python train.py --d_mlp=896 --parallel_block=false --schedule="cos"
MLP neurons of a small language model. Each row is named by its layer, matrix (gate and up: input weights) and neuron, and shows model dimensions 80-207. Each number is 128 + 32 x the weight over its row's rms, rounded and kept within 0 to 255. Numbers have three digits each. A neuron's up and down rows have the sign that makes its largest values positive.
After each neuron's rows, "fires after" lists the tokens most often just before its 100 highest values on Wikipedia text that the model never trained on. A number after a token or word is its count.

L2.gate496:141088119110124085070103100097137119126130111114182107104226167198120122112088148121146104128187170126119147103131131147081061075135194168117150103090131113166125138154148110087194118126131116100156168112154113143163114104179134125101125122175168093083146120148088123170106153140163098129208145150115097122101147139137116121113143129145109182165162101156089137066091098144140139095127
L2.up496:144075135112154143111065209126087141186150102124167161141120095152094139119106120149114114103151151155153202162186096073187117132102086133082108137105100166132143122133139125151120117079105175144127111110079138168160120136099176122030090172140161156117130074115147194116098124097143129136103143175097114134119130150163133182164131153115091143073061116175133126117114139103110065152147
fires after: "==" 21, ".\n\n" 15, "\n\n" 13, " \"" 11, "==\n" 4, " =\n\n" 4

L4.gate154:126091149174044110116049068114158095166163142134118157094056090174146173176103115179125158111115106148110188136102073160077173192183129061154132116101094140133192066125179162113133115134134131091130086115093159110204154146131119103082144126060151077163136137158175129162069077106093128138088171153140154136134141129107102058135074102125149157109149132136186074093132176160166131119175
L4.up154:122148115172082148116168095156088157097111163117172080157100161102177106140085092193131143093116136097179098122058105166145107114080130117170190191161212138143124056110167095085126143172101116121194124117123085130178137107132194124140101132098130138080131140101138184148105141082127137156111151126064104056178132099073115092102153092130132131130136170162166118148109123107132141117141
fires after: " F" 22, "f" 16, " P" 12, " Sp" 9, " f" 7, "p" 7

L3.gate417:160158129134116149149122142182122100099127160117041059130102123132097175092149121098173157158111221148113175096154080077109063111093105220099082161127153098202097104160155154130141102098096110150108103090181120171124106140124117111127130181131217077099147128115145122151095150136184105130131146090116191164109104139113087145181124166126121142079114138098176125146147175122217124108121
L3.up417:140133121046092129108045062178095154117095136111146141151083141143076157111076127080122121146143170158140174132142132065161118109090123143139133186105114127117142112080176135140185191129145096091177144104117159158091117147092050112146140176116204126134149156102129145128134133081130162150140169155073104167068139189069193124155124176160067138133112150130129133151107118119139064102138
fires after: "-" 19, " (" 19, "==" 14, "\n" 8, "re" 6, ".\n\n" 6

L11.gate360:110148127129099138163137170106127146142105129131154169161136172132126102112114089109144112096130150098149077128144128082116160154167113164198058218088151147176152094064155123143134080154092097111185146120119130161099175131128140176113139139162184176070138158139105144150094103160128137126054151054085152068156107111109088137153125121140160191131120135144162146100242177155116102166067
L11.up360:158108106171171121212182191150032129155118064157150160149088138124101183133154125100123112080141062178146122150140153104138067080134149137127123118141066177109157142139121154103157074175135128140131139103167130170105116111166110110157120159148127128110144133164163132064146204077091108113140034138140085126152112156118121162142174097131182074180146129129077150051103155114112142141150
fires after: " —;" 22, "0" 18, "1" 9, "R" 8, "2" 5, "):" 5

L2.gate749:120136136104075117088147143165133102176085145129147170098103161121095114176168119124128158125103112145135098162133118099161192103144165157164080142121122164141128070134140117159160061184160118089088101133108144211203122211146108109135069106132173188073182136125149153092125170112116132119103131138096127130157097142147180136182135128139158096161145124162115109107159130117106122122102
L2.up749:165076167123150097162137144144123148152173103117151152208144103129076150105131068135144109160168137124131094117201126084129169129143120097109080126177147154103143132140183110135102095095109098093168094123156164158124093103168138088119147139105096065226116160137127131091142073132153136114084149143076090145156147177183096132109146094086122172139142100099136140044180108097098093150175
fires after: " " 24, "0" 17, "1" 7, "s" 6

L4.gate785:123187119082140094147129135114149072161089146145200158197116130106117166129123098195112142034090151096121072115125115146048136121144150141097146130059167118082122090135158150122209118123111081126181102170117161196161131160157166116169129121160170114193200080150135092139160054094126069140137175165072161101076153104097141112096124165130109152074097120081209167112141170140139143121121
L4.up785:060128077104138104149122165114125156177066156108174143114088110156132155102114130142115097139126172084127135112138074137061180154117149134130161115155214132127101118151133141142200085120149163112141110088094106098165080228105159049155096128093152138129114097129093138165133103161108155133126110142074152087152106166086132151137155149120103093129100097128158110144070123130096071153109
fires after: " f" 34, "f" 9, " in" 8, " F" 8, "it" 8, "is" 5

L10.gate315:182187156075110127120115105108080161094142126107045214126141113139122160113129137115148167097120102128107131139143167075168134164181091141140096138168133110174182131135164137128164101110126134124140081096079122162132175121196129131114133116194204108132181174114159186097121145141116107145090115190090162094144127088134181162158137099139201098147089118131157113063129151114161179113122
L10.up315:133104142109138098126187129124193105107139098134130132131150092105119074122174120173082120109176105183162115156172189137170154157106188145125092154134101156076137095138139106122126111190126138114080158030153151131117153163161108139119114138087126184141150093155138088122093160133154142160068110113146074140158109126121175185193140126117144076092188123161122160100170059125141123107075
fires after: "0" 30, "1" 12, " —;" 11, "2" 7, "4" 4

L4.gate192:128061097084092155111138133172100112145122081124124142140126160146112064103109123116142111128129171116140158110138153129126111131093168196103099139149128153107097133085166145140206101183133112149133124151147086203109139180044114127149155177160188114192099186126099158119117136141148107143181127153212125170123158183126170143155075080120098149069160147151094154134112099081102101103084
L4.up192:139124130117168112109154154134084159115162091106197110127072151140091120095098146154161125132126139125110158101140085138152132092139117171168148077118063089112112114131160144136158097085125160120127109126112094166193128154106110042093144131160123149154095071134113169160105139092201160119142224152172119127140110128146130189145087159186147184095147080172175127136057151096144153083181
fires after: "\n" 24, "\n\n" 23, " (" 17, "==" 8, "===" 8, ")\n\n" 7

L5.gate461:188145101122139166141102096143145107148143115101180104157133123087089090143127087135103091107103173127173101155116052145166181145178139095124095078133116098077116122077139141144108116058070108165057151131083160169149124166149123097106084136116162127125148108179140115131090201138122134135107128139120108142067124137091139124146180144150112129083104136092195128119192147118121070126095
L5.up461:076159082037148102077129197118156092105144155125096128176151135125100152154124115127063112182131147062183131167139118138126126096108156138113108068136167150105211130177162160098148095123141131113105121127091134135131099204169156101123104142161123225101116117140118165185135145105147131126130130156074102132121123153109170111142146120127125119095094141106164143123164150157133116108099
fires after: " f" 20, "f" 13, "st" 8, " F" 5, "re" 5

L6.gate501:049085141105085145161146104134136161132136080119139130139145072145092117124125059159147131123140091099104136114045131115141099169158129143035127137120166136082109172103070094158168108115110139127130075099159135177126128150111159125206140069076107080162177136163146156141131131110185132132149129125113138056072085081150137151098103111109150136133161127114174127100148152147133129168062
L6.up501:130162142076176087107162147196177159201084090060168147138083162205122135119066135113096143121152110122120144133116044093125126085142167135107149159150164163139126079107142170086130110105125106173113143195179154104143112137178120138152126049152171100124087094107159099166070145133122135106115176093103078082106085129097159170141179156126150160148132104125087109158135143094088147119136
fires after: " un" 15, " qu" 10, " f" 10, " rec" 6, " T" 6, "it" 6